config.toml
vocab_size = 8192
norm = "rmsnorm"
positions = "rope"
rope_base = 10000.0
qk_norm = false
init_std_down = 0.0
grad_clip = 0.5
dataset = "wikipedia_en"
MLP neurons of a small language model. Each row is named by its layer, matrix (gate and up: input weights) and neuron, and shows model dimensions 128-255. Each number is 500 + 40 x the weight over its row's rms, rounded and kept within 0 to 999. Numbers have three digits each. A neuron's up and down rows have the sign that makes its largest values positive.
A block is one neuron, or neurons of one layer that tend to fire together. Before each block is what it responds to, as a language model described it from the Wikipedia text at the highest values.

Description: Commas right after a noun or digit that continue a list, appositive, place name or number, e.g. "Red, white", "1,650", "Louisville, Kentucky".
L5.gate936:462486479454444533486518493492614450522528459523461554577567484471460521559464507501409462491532476533480496553513519523455500537536425486515375441547482434470571520488481487510483568490534473512566490523486506437522501515520497515491493465552504474556513481463400489467529539549474562453472553548450529553461553567546474485522493448434533406527529469473494403574492536515450470516501
L5.up936:547553475508559482512537580525522450489552526465522457560481554558438445413539470550500439413478537428462487449470506513471441548433468538465479553491553543501511548540493494502477489488489529514536532499522525492474508530479550491477469502499602456553458486489451523518534509480478457501479606534492459511485563518543495542450512502512513491462490543427501459492513500494484499560529
L5.gate1015:544505539512501522548451419483508513500472572493520482564508508509504520515480469477534478439593559461524549485547472505492540462514460549493493547418523534491570522557505508474492505473547495517516550455509487488420508560515440513518561503434487516489517547454479503428557388464497539472517503456431469484505526489539452540533475502499413476554442414454485463506456572502542530485476
L5.up1015:479517472597455457497489527465541503500467475427460580477479546480505487565467500577501487539510467471558478533518493470496533486492487441571558449576465526461522519452490522553500460540516459471503455435475525497500519476482492478524431446553463447478507480490506550454544528479449475531451435521511574472515482467448523480467461451511496482469421520495471510564473523497504468473421

Description: The copula was or is right after a person's name or He opening a biography section, as in Davis was born; also occupation-word endings like bats-man and blog-ger.
L6.gate33:473445541524539431466446504496501498506479560494451526513546590465524378493491439482470484561497438459492533448526492501502456520490539500493509511462546517500532424486499515512498460517442501486517482494417435502527455498518533522498507483509434488466515486500498488526506437518566546438424517484525409459494525442517561541533436514549474466516469483432495529446506423545568492472522
L6.up33:568395507559498463494514465542498515465523482475563450561452469508550553515479462454441501583514452541540506559533451544516508463476518453409466476503528507511524394456530517443473422542414456506441472555525446528535469508495500550456570426457487526542524508462462522535543537526431503485555483523457454462478462529543553515517524492536563542471531544451567475496549482489477481522501
L6.gate479:431512482502485447430426527450505491521464547519530505480549465485495533512549463547529507573520471524558499426449470520461487506484519500430489500506519472549487495417467599469546485566421480504539490578449488528559480476539523478546502498485422588476522468482487442514453474497494434532421447457541522489433500450576578539556578504526465533528483560469439518485567506526519519505464
L6.up479:469557432521514532458421502539551509477444560510564483502501496471433491529451483555475540537573511483529494489497490525477488482461534496489492482531471508555448518503454506527481452530516568485456509538511516497506562513470510529516502548421495479451540429547476507535448494500525505543472475516461484433495514468546502476429553499519496434501464516508463531389598475534493471450488
L6.gate620:520430552526537444380417514447542503492515522466522574502459485484538479500534507481453454507477473475511526565480485465481549565527519482470460439489527473479520483455530536430505507568485540503530543509473547448538540505542561542500569508565526485499554426499506457499588554498510515444554499522536503483406464456479439502563425533493459471510489495462458436550523540472505505491542
L6.up620:515414619532558467458406604519515528488536415441508484445522483482556475449463601517429586538484519490460593498509498530529474501454553459542487498469484524525452459468542559485433506526528482551507460446517479575510564506565479517467541487452476533465516466547428481446521498514513523505508510471587489520503509487496530562513469534479522467524505426496507486473507472463459489501607
L6.gate758:520467593546491457473463535546522465465487505490497479542539474534462501509513550552552485443547499519512551510477433497490496499520459559570438536424483506506497509460531528442538443567524522481524562442498540504526482444497485445551479475525540545466503446522485505579585463470479575513499492576542525492471443482458453498455552534585537474460476487481469460499485524478522560470511
L6.up758:476488586502496454479496432536537508505498513542445483502515432510449456458440494472526483539549562528501509463525512551493557553557505458451455515461500507494477459513501500601497511631514491464478472555487546514506532430478564436509510502568488511447508558507471558517516437470505446481434531549539546444480418456495585453564538479524496478485544481476528510532494419473483537423470
L6.gate770:473501497516399517447456538479546501514494483569484518537547435419554507510468477559450533524547478550499527381547552584516466518447481522475487537489481454474565486505463558470445488496507444582539536558506557437524462554496568535521506510516488498509480442455499463553536499539508439460455462496441572482468478528532470465561560537441492488509457474520471493514477493503429517518444
L6.up770:509529518501467510484496541516536530478498497524547483518482537500514467505527466398499501516541408474513586524557571535520440490506569515496464475473521572568567443487552544479574521528452477489530517503498487493540469569562521467482510483486450541461474516496480477504456479544455403482533428429466531504480522453488469522559485475514469596439486476511507490529459518509448490543482
L6.gate854:517467518483409503547522530529519500432434484497406455479573476466563500503490494373475525429532471473492489472498474520460541465545464512531577517535495484451517425429540514533471529561494451438455490484579451469534493525526480432522485488475503478516532580534471519498499431514592549524527460485548524462589511491518482443519469553495515499502447510428500474492487458476479511486546
L6.up854:521487458513450487391488527465518476530465472550493468494456522497546479479495542439507548594494410586468502545462593524551523540556542488478465496518548515398561464545500517551484470495502506497557469520549484426528524500507461543510495474509485545539465510481478569495416476486502533409503458452551516518546456502574563540484504586523549532531513489441547467514495452467532476566503
L6.gate957:460472460432494501497528407513514517481511497439485513479443462522496490514477457475511484564490542496393594431498502548499486449459452459510526509515527466529494499531434526536493562532534501485569433542512502532475488521589502510453523469467493515475438485565523558443464560469511453546426463504491383484485508428559452425547520480504458528428461511407488530468463522493500490562467
L6.up957:476535553516567476483506609508484496503470525509505473490431535521514500510537457493441509482508462530471515421492471462514415524531514462418507415517545464555469521543495442484516466533534440442498541593439494591496489520515499481517536452515538535511437506515479528515518537490464496490469420453476487499480458511584608480444493545463462502530419477541548537445489503535517551539512
L6.gate983:462487557535546511501511510526572488504501510559533463528460463512418456480567426491510478493475486500559512459402500510547500526493488532456451578432503513512465513555494540528496516436525500522499485518589453574440462445533485471527426467536526534532542538410505389554560555470440441503512505488538478499518445497477517424543509553514478489522449468509571412476427516462558468485482
L6.up983:524532511528521536547531522489501490484459496511494482496565524443475454443479510519520542435514497484540537500449421478535514511562489601508491466475515526467549496482489479482526499553420493496513512541414469530532521459585528436441467558462535507486553544461575499466534501521426480511500506427513522527483428512540461425497544435500509558487403560481450530558470458503572478531470

Description: Fires on the apostrophe in negative contractions like couldn't, doesn't, don't, and on commas, and, or linking phrases mid-sentence.
L6.gate12:474496438475472535483485565538539598544515515484460559461529515443519455502470570510442585495508473513485458476519482555479478470520565568516530449517505594522484508524462519480505485477529543472492508470468546512502554512541536508519480512509525551491470472507443551507554512496537490462487511533513451494461505554551488495545514556532443538512447503527567472533499509515537539486547
L6.up12:544455544509438507472542524540542484548473440522597428520516501458483529484449530476488502683529515458441517563508539499458530551515537479503481514443515481492501514488522465494505533456555517442526497490514485525463488532583465464525511478538443451542527554514583553524509505467564509475521484496486521454535590510460547543517532613496531470581508540523445503514458555521505413506503
L6.gate168:480462517537509553470502563469458479528453522541510465523552532469478459528463581474445472536558467476500491575451406564481511389506495482498555520591456517449496555505531466544578507430477472473448550489530530485551540557458522532436463449523489475525488528529436516484477492506565532438491519512495467461514530516514512512534483535483523558526444518473460487501554516546534498460571
L6.up168:516503452487580552505529567481562514564458542489472503509438466523554512454500540567505546481578470550493472511497474403526570499513387506469493533547573452511498499494516448507495515496477470509515506423485500446504446477482574530376402576495482508546450487528505450517550509480503485531497492458533537534463493491534487473558448497499464495427480477442572496527528468466424475506479
L6.gate341:409513520493483453463400501479611492492537531465481515581483565454537474506409490504484536491482506470532552498488555464508487466448515569489475546508626496466541501499565516434486467522502456540492465513543478596459490553534448445515542507473450465452517490474522575488457526502561473467531556528527525482527520459513478523490522466512506486536441496508455499524521501596485477421475
L6.up341:524553513602501498442516527551505524459483496410491461526494548521455501443422545517466535477531479485490545446545524453551469428374550544510464538546524515460521527501509520490483514505498496452478488462447533501496509493522420514442464508532490511482548505539447580488560509475458480501415504575488506500478489480447523497475476444485425528522499543480535514450508513459522484499482
L6.gate636:513522508561421458539494500491516534503476528551468523518455512495522512543492510543458473474491473482546529515557529561548475486533534482545565516475476498510518508489573504545552429439519480425508509479491499478510529501497457468508501495492581619449570483499581471528505476569430429509492523477496483504431437400479500504486526499581496480473491516562507492492501556523480515494498
L6.up636:442544459486455450529505568458492559538532465524451567514485486464551475549534471469489444509487516529500476519465509518484587495451520472551591497513453568543528444510542497488477506491550515442474502486464466559489500534486507512519482503495510543518597558488573540521440568480505492539497485447590448530463566433451510510554483497450475477524552502479505549497529518459551559450503
L6.gate706:514490535514501520551555531531505488535486484547473453512530534495422525430477556541492458507576534498547542511461492484529487554484504468491510457535513452566498474525504470487548503470484447443533441414511422493513503524503523505487493450538573463493570576600560505529570514490486498424429553528566552502487526468530494564463543481481437465567484486453497499487497462514504488561408
L6.up706:560452534491470519473489451475521498536478542397451473518530514453443537534569499500495415477512506405375494498542510478427509480450457489499471463517566503558623456546466459474460513474510523480448522497498515505574472631531476517548500494489510491484446537419453555503523539477499464411505439543512507555491462433550407589545452499462482415517466479596452464540472459526497494463490
L6.gate834:556467502517505464421529466563498514440509496524462486443420509596470470473495593471478464582559508457493559505452594479450520530502525562548539523561525533466546541530542574453514432478512488478447460504447478513530483537530471517484446548541509467530538480544527535499477474478530508501544460482524471458502508517548540551385544394491487482568477540495473488590556455571514466455489
L6.up834:612520512545471563454466466455435508565524471469519429547555490470499528497498491539504478497506536430440502397533489469457447473489471439533525530537443513476548474459515472471554492492512446441559513426560537455506473556505527529497452501544459508494526520452496575470539479473514499455553513524482502454519536557507493545516564518515508453508571502488474492526472528478469474460467
L6.gate844:419449480450562449452539565433406417510484524532497526529540424481514526486486552507547450459544462430529487442457485472464538440462592532435447529479485465485523503527437515563543555513494562449444576483475479527497529541472501494510469475517493467480526494546490485535495537489544533548556519486484523484444472450442498510482598560468427494554527557526464529542433426475557490431528
L6.up844:489549490491438527539507530474522584501523505498518517544457496435518514432472527493490496565463513571413503534538443502458530496519531530471445522515462550503470532523514471489529468562570562462495521527511530495611578487508456494543522572568519447628537524522512484564468548519530468518556533585502487534471513549526517540530524498499455501517461468475457501474500531509507503457493
L6.gate912:516483474517562521465540609480493521501407491422478546507490431515453460438481545424450448477589456446575456415533537494531466513491578564494460591563485518471520526478400504509536500538477409500469506550512508488514473463556499563458523552546555566468494527518528512533544524468563463494460559428486481506471529461519515540535487577488462531549462538505500499524530526533509431537529
L6.up912:515494467444560497504559493468420472512529522444464474531535528522397472475464527443428547520523479541540518440507515533552486483557482510497422507517436487463476570491522511531485471532483456461507474478535526539527533530521536522504464454472595559457408476498487453535514511441585501454483547474454549506537469485537529475510513548395504463513428530492495468483457579568462510542531

Description: First token after a name that opens a sentence, mostly is or was after a biography's (born …) parenthetical, plus 's and verbs like hoped, develops.
L5.gate385:486441574487536507487494532538497523489479470517427522529481557523533479480424484484516510475547516472538530524531513502511544434456522514432519478494545461543522601473478529505432445498482513478508493491499444456520454523492478457479453493455454484551569502497479492485495540474443508502464544500500484528482588459486473488510520472623501565515529457418570549511527402501491517602502
L5.up385:417492480528538442484458452559574472429492476505471521490521462588474538470511471480502548488502509516506451521482544430475522553524531445538547494472546489505514484484489501444488527543446502567478506515480509581509441497524551472497563455454543494457502504525485551508455599468497606483509466524427484557471542496450490437557539496528518490503536492543532489464483456555495521482450
L5.gate954:425537410542518555405488570469520553472437470521514601477519471511510395576465476472509501516452555498517451471498499475553517550412529532493516521599506503521510456496477429513508491459503485461486496469489466445543487509554525434443421428512480466443473565551536549427593462554517505512545450518506493499481586526483536470537539545480456459474476536558578596475488446536463507489464
L5.up954:501500523533484517545431539555524451527542513443545505449520514507574438518584453479484439529506421491467590488493422511538556484503546567519521512546529453442474554501491449515510539448527513510508409555453512482507518526555454440509500501442543448465485460530493512453575498495550568561478461472562383503509521548481491443511463421540539514468555517559491524476512471439548484474446

Description: Commas that close an opening phrase or clause before the main subject, often after years or dates: "As of 2010,", "In 1961,", "While in parliament,".
L2.gate102:464478492477472538514410538476471499515602481579445526556457456472445424490505492535460496560499448593569492487477565594506509495490459529432527494501491456469490494486451490484519482536544482537524473562481464531463507475551508515553475508565492466479524463453492569470443498472489535511465547509455511466526492438478493545575560409516482475496476466500497466488579517527525531525431
L2.up102:556474406480506446525524477559445534499520477547463468577546480511539481476438510488482502525521468519515453455482461429508542476477547438515458600484438556518565519509539487510462547447520444514471452496497529552533556454528506479541477489503500461516553427578539581493516583479493461490513487537531456500502528478558468444532509458452492525426439512456525473536540474472501505511515
L2.gate580:559557497509467535515492507590524579479530459463466518566479430541463476518548607543444564475502454481443513456535520482499522518506489487482531549513544490542525479569524532496493462549511453544472545498508426570432547442549494565517511500521520457438529473501494510422517527517526488475569531491462461537445539466504497526486441500470473597429414515509480460422515504504536513491446
L2.up580:533544475429465417458429526537585559478565486550460492533500493506511536493452475490450502555547397502526486450550528462503504532507529444445478482554487490451499507477469560522536480480614429438510578515464541472530558449501549481521427521539535497499493452477449521555483527505555503470498476555501501406514479527470498505528556465559497479446473566560486488475494496582461478491416
L2.gate876:523419518475467456546457437566538464505597463517419518540498432485492469504423491519535490579490510460481470392488485449507480519518554441426477485506488538504439576549539567530503530504549502542497510514473520550490463468451451447530484475493524529445437454562508563575475483557605436468464492556533465499489577442576519506510480513425556502427464523492486464431568485549520469486506
L2.up876:477478440474504472515532507536512482537550443493460490513444413509522532496494458570519558509517482521505495475471526507503506488457448556466520545491407529574519527542498515477516526597581473500484457583453554527505486444492503497508534503508579511451511547526541516434505515443498457512509525510536477457504489442398529511568428477507563528454485453473464442473546480525477406535523
L2.gate952:470532480473540510520455511555524587453510495535551480535546502527526543484486513488549489469434434505512505469479573421491573440405497499463480496509575529473443525571515517448489490471398469520502430482448539512551505491504526569571524459554479508534523501466461476533480567473458475476458464540486472429490532481540449540559555452544500508593476500543478588543535417495489519487427
L2.up952:512550520455472513539450524523467507502531436518576511506474505524481489479434530473515476475539459496497473407504584464527508496451472538440480512524569564520459521473465464479481500461547511463471479589472508430491480497506493530538548509543530525457517531469532499594492469521454573499442515419435444512480578458479438441488499458497489484568514487516463534479542420461532532530502

Description: Final pieces of abstract nouns, often suffixes like -ion, -ation, -ity, -ment, and often followed by of: contribution, predictability, absence, exception, age.
L5.gate535:476543442482465495530504537489496508510487523467546413493568478502556522536508445502472517464469526529471528407560498508520443519536553555510469461492492548545520536501554498394501533484552512549470458535512521505436465506449451525501553431412487565492556470500499488567497450548462471558539497484512534540511516501487496471440499523533513525515444486491479484469419495439504450424534
L5.up535:524461547502509494548541506521478511532504456488490497493513486507500448525551505528480498412519485490522486500520407461535495574501558508545458474427494466487509509535488481502510456552502500525460365509466496637407453532485477492460511470506524508538526583451496511544461499506484495546472461456436463532546511492494519474508435492474394475480513479482485504538490515568490510457547
L5.gate839:535432473501485484529494463477451483518487491525503595523461443502401473564503461478429518472456566472504478506414478463466479528512453448590519556464436473545488513543487498460478501502537487491481461527518482524496490518494550501483522470487557539526569396484508537500440457503474517488457525559490506465469541582468621597399502471499522568541466460464489500549493593568450497542501
L5.up839:582545548496432493413466462449474444468511547547438509554504491514516519543472405558533568515553440501462564530452451581457470576539521477574469467526448464538498513528481525523456540550532523537502498579506503504479503482456558533559597470486494483523554528481410470530492510522469468490493502554477412469526521525472496437474486494587465477550575523558577525475522529499504412417456

Description: Fires on the copula "was"/"is" right after an article's subject name and dates in opening sentences, e.g. "(1854 – 1930) was an"; weaker on "been", "became", year digits.
L2.gate376:443491498485600427513542600494495499469403539491529522483514515597516567509541534613459550506553403454501533508533508445518550505482547507525486496517504488457534425466530496410467557487538517469514468529494475478450483523516520441562524525504438452469434526514483531501469501497484644507495448434507466484565528480477531551515507421546450494498524519531545479523495452491496430497558
L2.up376:550504453452490405511495526460496507554536457559496417528433507536523512539531449471428402505484492484495533457510530484503467493497497469491509513567474514514503538391498516470481465419521462538490491536473500462480525502465446458472520516508476438506475487534496517504473564492470498524520527496478420528546450497514539523485477509553465441520482489496532507513531467559496451539499
L2.gate608:523420467514509607546573550536489497504449528611483531462553506486496558488477493503534456522586511465457533436510525444469490516487494449494492505454491465521501493483442531464522495492503533506416420517452526563430481497506455494474492501442434439445483431502498563607480561515488502497503484476471490527471536472427516508502445519531516494512424519498589528461518525504551488513490
L2.up608:409460497497515520564486541567528505473499497452543466471463491513491431512526492522481562395539436484528470517535536515492478560530567475551463547470554491454503490466525436432491502562482515510542503511496481507539528564504457573540508428531574401538452484464481558567478502529500477535508498445520559493502490483503497478552418466512469560537483510403470492552565494496471552515505
L2.gate749:538524519587488520613618484531474520460491523532513479535539456442515565516456516502510497490424538516447523480465514455371497455530501480553492501534475482473478559536511472458487474587449521427488485538506500503604516457481572489534571404556500428513501529564473538496484509523492539496576525419568518504493570428516520466522566512509520510445569452503473469504568506461484529521505
L2.up749:492487399503512469536486539521536510496485600534494539540469502534469497528484537519576561476539540480538508493525414446450494406512486449526536503502523496522502493498477484507539514497489531462555543451518319486489511469496531475509458484564524455557508486504440530468533537487532568451521509511497500522482529468501484482531516444558487522560530469537553463512521474512498557483478
L2.gate923:438508561475561501574503501569525443507441480494486555534453458466472492499504441502490471539530479512475562484451550523557525458501529469549484560490500430615508454572486580514501526522446500511470479481505505524450526565500486564448582417505474516471547458497548530515502500482386543501512509478498577559508522496449455556568492488554552460493452459508539521461518527430450584496535
L2.up923:462434525522514532478508533512455510477486526431458495496419523571571501511485469500478371540510476496437577516525563462493508430503464493417469487501524512547514460469548477542491500555479504504594465552479484499429530464455470457453481471477440553461493442529537455496490417437485504524499516444447539526510529475425497475557503482554541555522484516481549548494510457566454457507442

Description: Forms of have after a subject (Dillon has, who had, would have) and part-nouns after the followed by of (eastern end, midst, rest).
L6.gate130:509466519513526525442481407471446519507471449452453491574488504517422567516547517542529493510487515555490432489496490425512470470465544495449482500421425487482590557561500560535484419450529520477559568506419547494534541410527442455407573504428502510463523478507548473587483535427508466486519568494491495435483510485490512493501460534477563495507572452481453546503566456533540542476422
L6.up130:523489485480487467448478408430475452552513515486536431542491513523466559505483476502484476479517501521444419424448455454534514523521543431426482522503501553488551483549486481473504568479452512547498515526504494516520473444531475529397519459459542438523448511524516488507481551452496508454546485543490526445434504519526531519502518500500620432471528451455455535505540456445555490555529
L6.gate434:529485506494490512524527494494532451534499484564456489509575489494515484516448490504586485498460518522533491490456437509488442404504477486507435496500430494519529503560467507460479442460463471559505495508523520512451427427476567580425480518608499442522511496556451499518497453484496528510508508570440531472494446532458577493448567533497527439541491504527480515482478535477507438403566
L6.up434:510511557492504533502577457487495514510411442474535495511527530470489499423560612468512523452530462455566533468424440532520473498449540515442491454481484451496581496512602523455440570476502529524541556510509537534536477513528462558433535436501521520458477458558542571528480425454456555526511435554492531500557546570488481509491480571445586538565560493530496456469452510468528461504477
L6.gate599:466505564507544557539472483499502497402484516458488489450539519545529509535512485560559508554494518507484428471449555484428477519515509520508529603483475601494463522516519479432566468552518518420560473474446478535580467431513498487515413496492516547510531491591500573518481533496491501520574430572544464541533548452487476511530561525456558479506482435478507463481552534524541513488500
L6.up599:524408509449500581482472492468529515469520511567513508489461537553520521432509527468560452472483506494480547475481559539604551505498442472531459558413532549483457534485440463506532488452512521552556476464544509513494432415504427548528473498457460541425513508463521566531459532542602506441519525548422450519567503501591535560506487485512529561522521532457493539478572465520472496498501
L6.gate789:475495501548496543546545488515560522523476440528524505559442441485490491510476494474532616532495537527513535479508455486525471548560517508501499532440529548510558460557450465453494384466577472517511481476408504525541502547506493544493545494477500506498583461557506514449538589506483435482438520508517536458462497468437491533483539511534486499566500503442460577473441522525521416504455
L6.up789:525549441563490513472470512501538499509451526513482515560501463488429612518508484475501528464456481434459510483496501466482522414525481538527414494491429496560507465462553444513462473500523540571503475541468467525522453514487487510498423477533492546560578560460524534499504492491461507487478491505474518469490502493401483456485486514542500499457402498497551565534447530475465530481514
L6.gate939:501439463455487501555530521498464428541563443504469533547538547380470488459528506498551468567516487465456476507437538501449471433481537463480541500515396510478435492478509536379558478530474505517454472478407448433528488529488518525458495488538519519598502502529499448593381497509474533481505506443516514482497459550584493434499531501488474478495452470539453475507555531506496457463502
L6.up939:557544492454502513560498449475517500544460517561519484575526488524455566506479469522530463546441456537494434507487406470529480461486506536496428500452526505494480466512534534523479457564522551456546486459490488518507462455543473496493464532526383509479505476524471474544522479459523539529457504528476499556550576513560454524477517481486513475499481472423550523438482518470509410480419
L6.gate948:493495496589554501445523501555544514471473513487447500450491496520492599468542502509532497533460470598563525506444511480510465479549454515513492457467438498588512551465430529470506483483494556432511481518510501519495498506476553588488577491577599597455521503525546550494589503606516565515556551501478490488524476517427462477506534541474543454467520454459536541536507541471448444510453
L6.up948:421461492515531517471548515523473470482492523513452454506552477523535530485519457527473481508491475491554484485496494419507497549547522530502544453469434537519569505526525523535487466495534523490496558409462480508449466511484516531457443506497556547494424432498470618477458466513553487497491516552550546563549522517528423400459483547592491497508502536557541499533459455441482487490484
L6.gate985:528493490470554470502509481409564490541401530436457452602450580526413536467531477505498532517509432533500484494507533479468602483485506482515515516506422581483442544488528457497512559466520481530502494481530531510507426514493571426507508435491538464577513516492540440509477469421440381482571468467501497512416541525511488540515522443538512414515489459508492482477526479446532508494492
L6.up985:541523520493482538453501537521431503511529442439469522515493529517420489435528498451506534597510498588458472531499578524500535491401550504506471466525480580458520466455489447471549499442517464523524511518449504521569518513537488592508499529547552478488515503465550461537512509500535453450571537509574484422567506414520530542464527483549432491520532535465516571475519478486561544488353
L6.gate1008:454485513440494528609541520562570479487483419509556493503500514497572530462496480510554545458427537494519542532453452548491488541490465525495508504442529527401582464500457496533505484542515557502497429451481459487426436446524491532465494555518468532506543494504486490483608563479430462525489488496417422440492557483536587490519539527499443523525498564509566434536496497444450521439485
L6.up1008:503525490461458478531534522438486514545485499517516391440494465463497495511468513452468501493558494452487470462435511489482446484523499525528505485506526540516548512483537474470515499490601538504540472542539500480480433630512514499533550485401479483533483546432515552555530484512437498531452542516514492490515562502514501562449486515533586494535472536474535445446449558519546510468532